MLP neurons of a small language model. Each row is named by its layer, matrix (up: input weights) and neuron, and shows model dimensions 192-319. Each number is 128 + 24 x the weight over its row's rms, rounded and kept within 0 to 255. Numbers have three digits each.
After each neuron's rows, "fires in" lists the words (lower case) most often at its 100 highest values on Wikipedia text that the model never trained on. A number after a token or word is its count.

L6.up631:123118149140125117105086160138132150132146126158163160154122130157116075102128098133106115110134145149158088121151131152147131148103139100105171105089120119112139154094106080097177120135078143060133124132119156125146138132136142137188115156118059126117099109134122119144097132096150105155176162185079121105150112089155139156094101119102132153120141142132149131105062148103098156146124
fires in: "to" 53, "with" 17, "over" 7, "through" 7

L6.up155:123143126139123143138130150154135108138120123102154136094111180104154091109057140144092091111140132122172096146120106123129098161121090127149151121160123120121131122135128098096113107101139106123146148138118100146118130149119126166150123121155131126104144142096120124134104090170093099174147128124135134161165090134151065149119136135162144115162114077107113153118100113096135129108147
fires in: "his" 40, "her" 18, "that" 4, "c" 4

L10.up1759:126118125134121112067168165090149171112107132131110178118111144094155128082133178145129157134142086102109108152122133130083123164118170136126149132169139193147151109091124116140148134086122135116119136127151114149145117077146163108106094095122122104169137131145161149125131181118123109164140195151100163084128138092122121139134119143098181141144129099173133120119122127139075132091109
fires in: "s" 34, "his" 13, "its" 7, "the" 7

L10.up1542:122131146159113090083091124143112132122103118107145110133160122107144135122095141162089119157140119153116077130160157117173106169113093155133119094117151141027117144146136128109138129185133102153144108140138118130127132142155164139088123103142123117149100126131107109104137115103130180143091129106104144120151137133169123095118149133142135131101142113161144083090141109093136149178137
fires in: "was" 21, "is" 16, "were" 9, "had" 9, "has" 6, "are" 5

L10.up1141:160141120124115107117145131163113093157087136168072126119146119102132136114138141089109128129106094113153128090197079135155128131080161147108110118138126156082133137167107100147146137148071142089095156188110092146141134129170123157123139168119127103133108144117123137122153128092118148132122159166109160112128122149123167127098076108151132127131116146112086087119105150086114143127110
fires in: "an" 96

L10.up486:104094066116141128132145158125132121179078112130131149102109108119133134071129110170107141140160150107128127109145128164111149138118110086112119115137164145116137145095097107129122132140135112120101133147076140133147124109116074139174137087159157152133135086130128106110145140132115113111103186127086084098132130163091088055134105137147119131129118131142162147143132109103171150123090
fires in: "the" 54, "state" 5, "s" 4

L6.up914:130134123150086125139111064131115123169107137129158151130097137162119120116137121143131159119125144120158140136208135153094172118141178084163122078078165130123154133107135094092154133138109107140076126165142111129113138093150107116151113112085133135087105129143095138103114155115063143115195115159118150136121089167147112126134110141142118175136107094135077165130175142154126139170076
fires in: "of" 33, "the" 22, "that" 12, "by" 6, "with" 6

L10.up537:150157119174132123107081134087102112098128098132156128121140117109128124100121121108180175140169135153127120141115119182132170090099110112086125104154144163089141161144156127130134178150148119158110139113127138161186121179139124122151139124124111110104124098149131125124146131149135120157128116144131126099131108121098109146118147066136126147114095183171099079103160109131135125151110
fires in: "the" 37, "in" 12, "on" 9, "from" 8, "of" 7, "by" 5

L6.up1225:136107121149102140138130106143094185151151118070139152163189097116125100090101149122171120143117141137125114164131133113116102129104112127124119157176120142107145106102105136136125154105136133126115130125131151146140122156095136118107117134163140131116150141136096113123127144141107138132161124057107146155113123134119093127139109117143134127133102090105130125131147075127110114115143
fires in: "that" 45, "which" 18, "he" 10, "who" 7

L6.up1209:096089112128136166098129116114157112131130115131186146091157147122118109124062091140132097108122092112138180124114164115120148153143159106115161139120138125130138130125098154099101088142098121175127121111136126134090056163099138082139165117140135138159128133138100177166155113147136162126124088102075149111108092114106154128122108104035135160132141157149094096127127130108116121150142
fires in: "after" 16, "of" 10, "to" 9, "following" 9, "in" 8

L10.up104:140126132137122138144145125135117129129156137128128127129135147115135103112125128092134180112100135123129158136120103162112190166125147089133090127184139129115097136134104135154146129124122110106121076124153107173116128104143117142152111133094164122152140117113137135121131140103112077137117119116079133110080096119132150121144088166115142104077180108149077086092090099119108153131155
fires in: "of" 37, "with" 10, "other" 8, "and" 7, "the" 6, "first" 5

L6.up296:157149144143119085174146106158131132139156148180133111116152138142121123139083103132122156148122142135104119107116149125176113137130146085118116153152117142086104135152109083159123129155166139122144126120117163125140114138130128140114182128127093123118131163154094117112138116181125144081149069097149141156130169126140099115131168110156114149165122135165159089107121111116113108175140
fires in: "had" 25, "has" 16, "having" 7, "spent" 7

L6.up1175:111086121151104096137104128082163149168122130104127135165123120098109152148158074155121075145108095147138054109167112140168141099137093181128141136128154122135119126116112142147133181110141143122119116130138136110152117073181123106139113131113151139111118126146111095146144131098113140129114130142090099129151137109160142109168105134151096130104123139094177155150191123120096132137121
fires in: "to" 34, "on" 14, "that" 12, "whether" 6

L10.up1951:199098117150115133136145163133126181129116099199115103118146123100146157153139142150135118097129104121145120116119095115158121144106084122119158095111161104110119134130153084140104128109115127106115112143116127137138107126113102111130093159142154154139164140117134137126140139187168133144119110121107109092108141128163151145140085150105140142106117095106097084113097121171123171141116
fires in: "an" 71, "for" 14

L10.up1030:151139172097186123125104115112164146113124134181169151137125121130118180100124150122119166157106144146106125136157115127134139098128131145122124140146119144080109165176128144159135135091121145088110142143104155121109107106088123125129168114108134143160175130127149138136137134136148109138143139128097131123128146131114133132132111103105149160081153147147139123097123137135158078138131
fires in: "in" 13, "without" 11, "of" 10, "at" 7, "by" 6, "with" 5

L10.up1847:130126153132109138171136157175140108140120160120086138169166125133084144141108184108109111106122151156194133106103128126159144106165099108135115133132112120149122112110111100201134120122099146138064122129120143139157121126165123106153121127093124156116129129145117124094094143116108122162117117153138160119105157152132175138092127106128107131121132151084084128175112194137113108123113
fires in: "an" 90

L10.up1694:132119121103126111115169137110107127141155162102104166111134125097101122131161098145076165156148150106148104142180133115135110126164122139074136155113144103135171168122161150116085123159155124108164135134136172135133142134112125138091127130119124100147165144123097107147186109138135171161115149135113101125114107141142140125143139110146133122115134136174135102154192133124076100135131
fires in: "was" 25, "in" 11, "his" 5, "began" 5, "during" 4

L10.up2046:148129135141122149108128128149141126108145130128138138120096156079154130170113178150116171127190097116130078143111132112130120129135106076170159139147098157115164145121166118163113127113124114098132093117148164101123129140122146110165093149138105121147131151166088126134156129125117156111120136145130121100132120123144110129148155094143152095148083142166138091134151101146130158098132
fires in: "on" 27, "in" 24, "lord" 4

L10.up621:144102178104108098131123091146158134123120157122121113143124144176133189141111121119109125138151116164125107137148135157107101125099162123129113140125106134157154113118122155117114147191103096151116141147109131165128128126076137127114122112157123174129106145144144152101140166109117170136137152161115112139141100158119128131110093076145112075148139103119157158147080138109131125150122
fires in: "the" 33, "of" 16, "in" 14, "per" 5

L6.up1970:085114169158169145102125124133102145124156091149147168121165126109089123136160133113149168131124109163106149126154126134108148145098130130085131112111108121104095172135116126147128160108141150084147155104167111153148124165140121144120139127116155094105133126145117157124102116106116159112148124137102152132169165112097113150112137087109116129135091178132108113118159106089114126128111
fires in: "to" 33, "from" 20, "for" 16, "with" 9, "by" 4, "in" 4

L10.up59:150141154145102110106123172159112097141078141150125089129103117103147129131128115132184146132126136097128137171133134092087178135134122175140154164110097125112119154145153112077100134089115132161124142113119102116144098164129117129117122158134126147127143109119101120120146098162092076163128098133159097083109104130103148122106117083127161141148087078096108150141151079096131154132171
fires in: "a" 95

L10.up253:153126138150164119102108139127144145104141120131087141136140139142090086106105182126131124083144133121109116118159104133124128121131162150107107103137141137106165101171131103121116142126147158123108109171121110109131124103145173104120119093117133170157129156149141164121093157071127151130121119125117139141131151134161130139098145089147111128148117117109117157145137087105111151092127
fires in: "in" 26, "of" 11, "over" 9, "not" 4

L6.up618:084194123125142129120124136172131096143130092155127156165135143146107150109168134158167104123129097131116124128120148102154156171151126147113098094143116123151109133145138121132131129119098078127118112144109151134091139179103157125100106116168131081130151102084173132141090151082086099146080093162124079113131111109161094149119146154116155128107164157094091142138127134105142128130106
fires in: "as" 26, "when" 6, "that" 5, "lieutenant" 5, "lt" 4, "government" 4

L6.up615:128084101128100178125104176129126148116141118132126139109114120082100143126107153095147113133095105119090128180116125091096131163080085111132104107098096124116116140131129126131103096119161175125141140143125135079110134171099081110097117130121111093168124153141146110096162135133102113131117157151135166140087137097084109149093138143122102097119099130147069140171144100084103101120147
fires in: "by" 46, "in" 23, "during" 13, "is" 4

L6.up223:155156145159143158150125130099164114088107091123138174120135115143123131156139153156115142117127135111157132141101090143082112135136126145156128101132141106140070116101120117113093151131133113114155130176107113134134097132095112154172140112116137130101103134122115169090126125125108148141127126113086153101137136153107124077135133110158102141111163141131082135162095158131132114117106
fires in: "the" 64, "of" 4

L10.up1035:132103112087117108120108152107131144099132097141159165121118108086158139102133079129094081136113098124148124089123109127176090055163123154145161137160165143117132113146133084138126109101079133088111198165102136144114150149146132140147142134105116107101150084155079099172122117133130134113148147097109161065123133114108140114112056119145130130109124155114096152159110150123126118083114
fires in: "an" 97

L10.up1001:115143118137140095170168093088162166153121097108148148122075126109157130090151143139132144171113124090136140115120129125125141172164089159125109127145131132074117144185131120144105101135118135094106145134116125083119126158105139184126128134084134099155118117123114114157123104139134138144180099071144081119132088133126162154133109134146108150093141171143105147122164120097135119141136
fires in: "in" 18, "began" 17, "by" 12, "had" 6

L6.up1972:125139119114109141104150126100144177140130154077119144128146098107106147152129131096126097135133141163105132116135082139123142122119108119113148129154090133075101146175112090170109142115087113146085123118095133126158141130075124099111128155127200132104131102134096094143156169147124129143131135102125152103127126119144183167088132111165109164130121123134115101110079104128125165133149
fires in: "who" 55

L6.up357:174118128140126122112156109088143096118132100129114137126110121083139123109133145124155089137186141112120155156165125111142134091104088146094103095130139141163121166124127150161154087116092122168129146114151099137132117099124148113122140124151108147158124100157147144150117121136163103089126144161103132143080142112096127094154146135152103140100148110095090145167092151128131128135143
fires in: "to" 43, "into" 11, "became" 8, "with" 5, "form" 4

L6.up1853:134125133162083158120140137136111167103111167139150098112156120116081108115174112151141116157165129105127103140097125142112152155119086179122141143136147086123145149089114116142100121119166113106112137152126136125120175125139121147164081139143163156155111112135146062101132126191154156073162148081162144126126122116132124145127142115215150155157121144136103128153180157150100108138156
fires in: "on" 16, "in" 14, "as" 13, "from" 10, "by" 9

L10.up1361:118130119126138113133152144137099143124176131130106137119152139122113137106064157079151133136159113120093126153142167122143078130118123121172072174086114133119126172195112100101119099171132153138135085135122152124124113099124161141100145113124117131125088118131108133122102160116126136115133089139143115125104153124130154106130110098140092086135082127075112122158109158139138127079129
fires in: "a" 65, "is" 10, "are" 6

L6.up1911:106115153119129094161087125092130137191158095155139125188146125143091155141122163122103107104127161122083113105131130135123178169153112197126091147159148105141091150121162114142142115090120118128117083145156117149173125074094097136154113124123105151099103094180146177112127134104148192121103113153145119131123134142119164116132110150106097129091129159099133134098144118132120128172118
fires in: "of" 44, "on" 22, "in" 8, "over" 4, "for" 4

L6.up78:142126170125139096136106124152150166138096110144139137126077113162088109123124126154138159140143086137110106132154092138131151092089111126085121133148181118137143128178112140154112101119099164123119103143173074105127129103096126133175159098127157102114114117168132131142104146117149134154125126106080117109133157084135164141148124147166126099113136108120135119119086127079128131124070
fires in: "to" 26, "have" 12, "for" 7, "if" 6, "by" 5, "had" 4

L6.up698:167089133125139123146133076121110119063122140125138116132145147103138115144097162135117134101149132143159150145132114098107138136152131097105110100138098183161131133153097129102119117169076127127137116144142130158164120145128161117141151097124096121144120124148160147131164119147136159091172103134097127133112103141112156124161125128153093137144096165168157077109111112122110125155127
fires in: "it" 18, "had" 10, "has" 9, "i" 8, "kamal" 4, "have" 4

L10.up1286:131115110092145110082119137127142160172133077126114166135114136100115164108146143124140147070139149129107131110161110145113115124134122138130085111131101123123133149135166131113126129153138156145122131156135121141142086093141116149127171150100126148124138140106119179127115133136147093128110135114140091160160112141131100117114104096156106125148137133120125129136143085104159139115124
fires in: "in" 40, "5" 7, "4" 7

L10.up836:153150146109151087132195154081174107168145122095145122136155095111097097126104132174120140112124105154096116148120142168167107128128128137128139172090110131142178114123132135127144150161111149140111149154134117116090097123120176072131095094086119081129102148125128118141145060114114187136095149125128116105117142147139133144100121111092122129130079121181096149165170131112170106127154
fires in: "to" 67, "the" 5, "helped" 5, "not" 4

L6.up832:122128078104154155135140095159114093120095112123123189153158152097122142166132093086137131114078172083099105126134155146164105141155137169123107114147125101134121145139099115149083150154133147121092133072129143089151093121124147163141132145132168120134137153121111148123134111149139088141107094149065104106127109126162141187129134167102140119160172149121141110134123120125146147081150
fires in: "of" 15, "place" 9, "for" 9, "championships" 8, "in" 8, "from" 7

L10.up214:130133127088097125067107134078130131133187072162166161139159115079158098118142074127106140157107145111119152135168115168131139136107163130158098102153153130095133124083135120136152100120145164130139116130110083123090126113099116135150126142114128187111119132090094164134122152149124152153112119158120161113128101085142130099114123108095175150125116181153150120130140175100101161119119
fires in: "in" 46, "of" 9, "born" 4

L6.up876:074194099139131128170113136115160127152120106109132103163188122127079155132151103113115144158137177089133080080173092134189136150162144105100086129141075113089121105148152151136132123141151126113121092159092135088116143106122123142124130160167147120122152143124093143137153136077142150132109181152120114117144185148133118142124136124139099135146121112104136097110114106165164082155089
fires in: "of" 18, "in" 15, "for" 10, "at" 9, "up" 6, "as" 6

L6.up1104:129109172142098132112112126122151142102123116114086153131143121136155116175137121157126074144157126100126125112098147140139138138131112146164119114124098140122164142138113146102136139091110103138161146085092100105146141110113094126113126093126121108142101088130082146153150107104125148126172145106124118147186130183098136154138108117115165140143117075147121128101107085132095107149130
fires in: "that" 16, "found" 10, "against" 8, "lost" 6, "0" 6, "defendant" 4

L10.up963:114102112121126162099125112144138102144129119152128180133146113120138148113135097142094142131117144117192069163127117117125085147135122131147148152110112099124107136121103093160162131096166124134151127123158119145197121130104087163104124088098155135172102113134134143170180111114127100098128146157113140107127131131134117111077109129144118159156148103122117122118120134148146150157126
fires in: "or" 27, "the" 23, "and" 7, "a" 5

L10.up488:137152083125158145104130148118135117137106136108108151162156164115108147143093151078127136114124139139120130178113145132102116138113104126132142144105092127110164124142148117119106121138118106154106125112081162140147089154105120142121149167145137136158094083120129138145128133142108123121119124129157118109161133120116126195129083097126103089141139121165113123094102153077120116135139
fires in: "a" 92

L10.up864:095137159095153177138127133118091127186121106128046137121129120180144104135131136125148149160097118158128146107122100085133176146085092107129130163103133134102156103156082094082086117094130133160095172128161146139140118132137109103089101139188099121133138145108132152142144129104131128136130130115085118176144099153149139131133135118102133104119087129147121131087131103139144143131133
fires in: "this" 30, "that" 24, "which" 21, "what" 4

L6.up1413:137095093130127118138122160136110110092101112076181136114129142109123163159064135145141126143110118126112167155134115176155140112126127134138112107178135117113098131134120091082145116093148071079107153143157153095106115107157149168147107138134136134137106136140119109182126150113126135141133137137106142129126095123105140100109114108135176116109164106110102136132092135118162120160112
fires in: "known" 12, "such" 11, "not" 11, "similar" 9, "other" 6, "with" 5

L6.up614:119154129137133156151170131117100203156107122104086098167123123148122154103167117104116123150122140137153077116094093115178141164104114110090135128057106128110117107111173095127154154119099123156092166117153155090122111094140147143128118110154146110153111130130118104155150108164146116132094166104137131113093134144175144145109139132152182115133154144141107117140113075124143137150133
fires in: "by" 46, "at" 25, "for" 11

L6.up1686:167146087194118120173178146157080071119118139123163111104108109079106122133074165125115127128139122193125089139096134116126175132168136120114127117157141154120108140164170088152121130095133152113127132130125140126104125158118136164142137132126140087167139100124124148154153142139144084124174113132107166163142123119145137130119112151122126092135127119137128114126144129163123131179145
fires in: "and" 31, "with" 8, "while" 7, "who" 4, "as" 4, "i" 4

L10.up1384:125126129085107106109123113146139129123115119124149129122115145090110105121135116122175097137122133117114105167117120147118088171144116156155076105137116093129183117126155122079130120140095110164138136139150127154123103141112147126135135114183122146119115154119105144141099122126118114154126129129149131099122114123116107126130105114143113117128146126144127138133131135067118121119143
fires in: "in" 27, "the" 22, "of" 17, "schijndel" 4

L10.up1808:148118072137086080134105143135155109082142146116109144133151114069132167149172142099118121119125130147148107047125134127157122126133099091132167118164084116161123143156129131156133080154124139090130176140132135135147140109156140083126113103104143105135116113160108113111116142119121119140132113119120165140157136144131156137122097130201138101126135109087092074170120144156126122099122
fires in: "an" 93

L6.up267:166154127108103112173091127184130157143081095137092160113157089101125159133125102161142092149127093139071155117114119158175117146130121152147161108145138088123162170110140135155127173135175177116104163121138099107116156127156128119140179099156132119151132110171119134122143134111120115160110118143086132121143157066145120153126148186137116104103110136162136097138122105138128161148126
fires in: "to" 85, "for" 4

L10.up1958:116127104105119123134115151119129136160140150138135131094118152129151106090122125100138107135137120082126146157103102136123117140143100197135107109098081104087090136119128125133104142109148130151135115131146080147120132164081141132101126173123153113155175104126104144119156087172113164180130130105135094114144131139157131150159137144113107129126117127158114128094136124160132156133140
fires in: "in" 24, "made" 22, "make" 9, "on" 6, "makes" 4, "making" 4

L10.up1195:136095138134105147122118117073144184174093144102128168146131129125138075114142117075091126144138113133123090119124110118137163174122114092115146092126113155105158123149144153137110132131132110164126143117171118135156141092137123152130147130118166100153122106125116170097136113119149076116118192139134174165137164108167147119114138120116152117110127106141119113119106145144097105130103
fires in: "its" 13, "his" 13, "the" 10, "her" 9, "and" 8, "a" 7

L6.up76:139119110155105108105111123092097128114122034128118150100122140164116100151110104189145168113118124103131136159128133128179128085144149166137114114161113128122117152162148148131124153103113174133117118099144110107116114116096133108155091180130080143166154134165146143120157150093125144122144086124124149079109154060150120103154122081098096131146132110126147162156182115152084121118116
fires in: "of" 25, "to" 8, "over" 8, "near" 5, "with" 4

L6.up126:125138147119126128114128136117145102166106114117128155137120112068094125154164144173122161124114122131136153131111142131116144160141167106101139126176135114120090112173110134138132134144133096080101148110140116110117148152129123098167117105146151090139089138166109104120190127121133129107129153129138143130128138147104109138144112104206188136128111129128125092122113136125140145156163
fires in: "and" 46, "or" 6, "while" 5, "texas" 5

L10.up794:123121168161143109091125128126124110144145113108160117134128167128116121107131120108085169136109153100141133112087139159103162110136155132096133144164153147123103166105135117148134140091084159134134148121158093157106131133103141157103131086155092092156156083130151144098092155102116117100151140117130152137104106162124109153172137102101089128108156157117149097120178156120112149082104
fires in: "in" 30, "from" 13, "on" 13, "of" 9, "through" 8

L10.up1649:098122140167132118092117117095124148075115112115128141143125159141095123130049118143167096111186109118102108147066125139099097140153123138145114113129153166125164125092160069140158134122141126131128164148146108118138154126082167137140114130123135104124150102151161123155107138135122136145118174150122103127155143137135138165099106155093110124145116161137113105110122121181134147131145
fires in: "the" 52, "s" 9, "their" 9

L10.up290:125133108102123133115117157074155124132151096127160138116167140117123111138119120117129145100127116112145134132137124114124143113092134127124091116129121168137138158104186132140164143106176136135123093104127133115085147115134132087123130111145106130153142129163128099154196132140079174122143133138128136073102106141108138142176149101091122147120133156175106139093157141146140145133109
fires in: "at" 91, "in" 4

L10.up1085:103112150142168121122132129138114136133151111109156122104121114089132133123128148118152144111127127086130176118141184167102093083081133156151104154167164134104107119137116082140086123090117130122127125150117156136131087141110152160124116122143113118143132128156123133141128131112120146132140139096117158133110142142119094164093179123100157101126103180134153116154174146108089125097078
fires in: "in" 42, "during" 28, "after" 5, "by" 5, "from" 5, "at" 4

L6.up875:163114146112129156128120134103112122116145109089135183119104092108142132174136162134118124148110113093173111126092145122103121137121150162162156151085135145152110155145141147127137088138143131096151141150108137109074160086106047097137175110125123128195113123058106197143132134122080131132092144109076119131137124114123150139146138166128113121141111131102112145133062126129137138145169
fires in: "game" 15, "against" 11, "0" 7, "games" 7, "played" 6, "match" 5

L10.up613:145101125109116101092094114146087140102144148119150122140109163179101135090127130105148194130101111136123113150122096139139141130104111143130143092084110081096122105098159102103123113134121086140104081139103141118112147156131125108112124120124122097120103145086108062145118184141149132119170144143113124167122113097143125148118120113127136112164159141115151214115189140127144136073118
fires in: "all" 23, "of" 11, "out" 10, "with" 5, "many" 4

L10.up304:096079106096123102153088112131165114117176135098112119123128147122134143071118130149113106124152112069119109152139112123154063141142112172137124119137170138096135180122105138148168186134124108127129145183137116152107109176128095148109165124159087111147095144167152133123124122169102103148115175094094127082111102104124147132155147151130149127137141141155106159172160072082150158148124
fires in: "the" 45, "on" 12

L10.up684:160140118129110095119138134141146164106149139105155164135146133153129078098109110136128161109158151104108092128123126148155119136145118078147153081073091160158147145124136085127140122170127152165113175161178101116149114135129106149141134104135129097125092104119130070144131117120173105134059106165105104085162116103144077141125107117103149088157139119110096185117115111130108116146134
fires in: "the" 36, "his" 20, "her" 13, "joanna" 4

L10.up247:121156139110114139126106135096099147125103152118135150135144166136095096139093109097126141135135115126171136152061097123127126138092142151117110148166087112154113156107131118107145086112105089138122172087139097132159122084124177163115107092114148146082125083115148151100155136120125133137133132105088126138116133141107113108190144134150114113098132137125151103138100080137133147170144
fires in: "the" 30, "of" 14, "de" 12, "a" 9, "and" 9, "for" 5

L10.up53:141102126132151155136087136116126123097122133163099155145109149125122116151124119089095115115136132130128117114110162167157124164139167118136144110121130131124093157107131111112155159130100149151166164094118115146109089146122110121125089116124093081177119105108138133106089138125130163091115158148141117118148104133142118164131132095082148115129163156175095099157151176137124149110136
fires in: "in" 22, "for" 19, "of" 11, "on" 6, "my" 5, "from" 4

L6.up858:159129097168110140139124120115115133157114126180168139130160063114126133103143114131138129135122155111105147134146072103134118129157153088159131128153137126107181103136141115121072092113177125143157103112149142158115098185138139094128137106105171080132132099130142156148117139143121118165137140134088164121101135144103154138122136111081121130144099137087157163166180150082151131104111
fires in: "when" 27, "as" 18, "while" 4, "but" 4

L6.up622:113097135108164092131127133117111120116120095138168050083163144123113107127131201150145111148111107133124146116149131126092146151139116077139128122127096146070111167169127142098114157186107152100141149165132113098165098121115159172148136074129114109143137163161105122143129151105161162133170166143118126101104088101087122144156145133158161086124133126130120078162134092132144136156107
fires in: "in" 20, "and" 18, "or" 11, "by" 4

L6.up298:124177079148104148108156147129166115139108143113124188126142136134149092127126128087120138080112138138162151182148118105108104136118144140130147113093115153116107113118144099138145134113095100146115162144148146140145075099126170126155145142098134198104131112119155148106131116168135071146119065147146120116121084094149158083097119103123143088106182130097171118140110145141115057138162
fires in: "to" 77, "into" 7, "of" 4

L10.up693:114076152139131156101119154118097151120123121181143129127169160130145172138156131120109160115116140120122087077174163137124093109142121108132141089114161131111137172160152109135092094141120127080162121107096100133121144116154149149101085111112114163100128092108137138142136116115123162129128159103146174128130107109126181097134092110141128165160145116104069131125106139138158175097124
fires in: "an" 93

L10.up1524:147147159154118087097097138075143149073113129116152146110093122180106112095154095154150125131104134125158104104096114176112135142143102129116133110158103176132142110137167119144139129114125108147155139110138115135093107118132146091119147082116126101171121102106136119114096109107157126093134170166068126159088088145157147138140106118147121185104107109151105104107170161114167177147132
fires in: "the" 45, "in" 10, "for" 6, "by" 6, "make" 4

L10.up1124:108060133149153103097111106084162125143112144109120152106130129124121145159151134082120144127100109126100077112123123137116089112120127086120108120126084149116080125101099109122141128093129161122111146117143133154182153099124084142139126119084128105139161133161133132126171134103093150112142109113142160162133108113126112148169124177143123137109150210168069073157143124164138158144100
fires in: "in" 22, "the" 22, "of" 12, "and" 11, "from" 4

L10.up788:124118120109163137106117132165130119137134125099140101155193121192136122112150098097121177087127133139138145140120131115097142128131130133134086128132098091133163117175093105146132205133081116111128146154083136139155072108109145125163079099071105131129142163141106120110116117111109119136144144130141136118162115088138113190126140107136132078119108136159135116120122102116137081125144
fires in: "to" 21, "in" 18, "until" 9, "from" 7

L6.up1110:089118109105106126143136140143132136105115099158159128159128111216111132143095156146173138113120108129098140144158179151079104117132132152113119100156133170119080143145131163109130119163131138123096112103112182158110109173067144111135153099137161157168134150136115143130109125138125136095100129135127135123148150162163125118145106100116143116151108140174108091146109156103111122124120
fires in: "as" 73, "because" 6, "when" 5

L6.up1149:133119091145162130142144139116071147179113134100098085130130087144186140088153167131115135142108094107167136095090110106109108154138113107119157111145136113143138161146096141107150118114135163163131131112182147131145138193138117139126140135133146115092083140141114077183139139125137139096183118143115137073118103160131114144135093106127098140126064131110147116112214144107094103108090
fires in: "on" 18, "by" 17, "in" 13, "through" 10, "as" 5

L6.up65:103130128119113115106133139085080159127087098164124121170098088078115155096132092129128153179117097128129122134127108139113112130121106154123166132124115134088139157127143141139074116145184124132096162140153134185105117106178116122111152123107127121133099084114141115153153102119150107150063103110114147155097114122172138152104094130205143106118090089137120099158129135113167149143168
fires in: "for" 51, "of" 17, "on" 12

L6.up293:108142135155168145142129139138109125118142058145116111188162159132117162138089166099105132144119163137120141117138137123089130169142169131137131147157110133092081173113139128156095140125132158143117141131109112150106116137090132124116138138089130117131135107119107103125152132109146165144133124123162150189112141112124107117100128133185154125174102125136102075152117102116122145152111
fires in: "well" 31, "such" 17, "of" 10, "his" 8, "their" 6, "its" 5

L6.up1230:190088091151137135104118097149074178073143149160131082097122140131130142131164136166138144139144133199134098116109116114139167130100090150119150127167145094099181095139083103110150127128100107131146105128139118155144147206142115116093125148133088131125119157083143083145133125109102134108162120146065131097104131123109108143168125110184142094129094087137158094150116094109138148156147
fires in: "in" 46, "along" 6, "s" 6, "on" 5, "married" 4

L10.up1500:154139129103074113142131128077132079127069133151130109065151152094133163103130120161139143096149140142143115145139148125100130111115081102178127104116131148145138200108156108141133150101144091116131151188159121131142137097138153100062085113155136129109133134132123094116135171139105129115147184121171127097156117147097157121133104105148089137119127125128126135100118123114107154148158
fires in: "the" 26, "became" 19, "s" 8, "a" 6, "becoming" 5, "become" 4

L6.up1190:076119161166156113099110161126154147154105106108107137173120132112106124130098088110134094089124112115119136150106107134093149097085129136123143104147146123125124105121093116138120101156154082126101140133106085075073073139135110113122101146102092104128141149105134141162105133094087110163128109139095115203127149125108119086121132125089128128147145107182138160135133113094146129122151
fires in: "this" 32, "that" 23, "these" 14, "time" 10

L10.up445:080159146137140120115125156109140096119096121145109142080116104093085128137113115144129106125156129132133028097095077144193119115151110121119168177133117150132156139178154080135121161139176164095098087124128141130109110122069155108109148110163129133134138099174140125150114157077122160142158179146117174105138185107136163143117139133121152106128137128130131125161103174143124166116200
fires in: "they" 23, "to" 14, "and" 14, "not" 7, "will" 5, "could" 5

L10.up381:122125135113148146116134112111128176132094158139135181102160127135155134079122134121104168161130134115141097134142146135165126203120145124135127165177182134104147155101116067100131097097148124122130127187123105130153142100097136159103097113117113113104100094162112095138154141130126135135128143146131151099161121087135126101127119124156099116154166156150108145112109137098139129092151
fires in: "his" 33, "s" 23, "her" 12, "their" 11, "family" 5

L10.up921:135110095135115101132130132117129123179166118159152134133119155133140120128121150095123107127097126126129149184151111141109164170103090182122129123102107107122129140144132137142124143097143109151121151137113136124104119112139144126101129131094165143105085092097109122159105117083125116198109107144108145133123123124148137126160129102119108116068147140126126177111141142110110119163145
fires in: "of" 43, "the" 8, "on" 5, "for" 5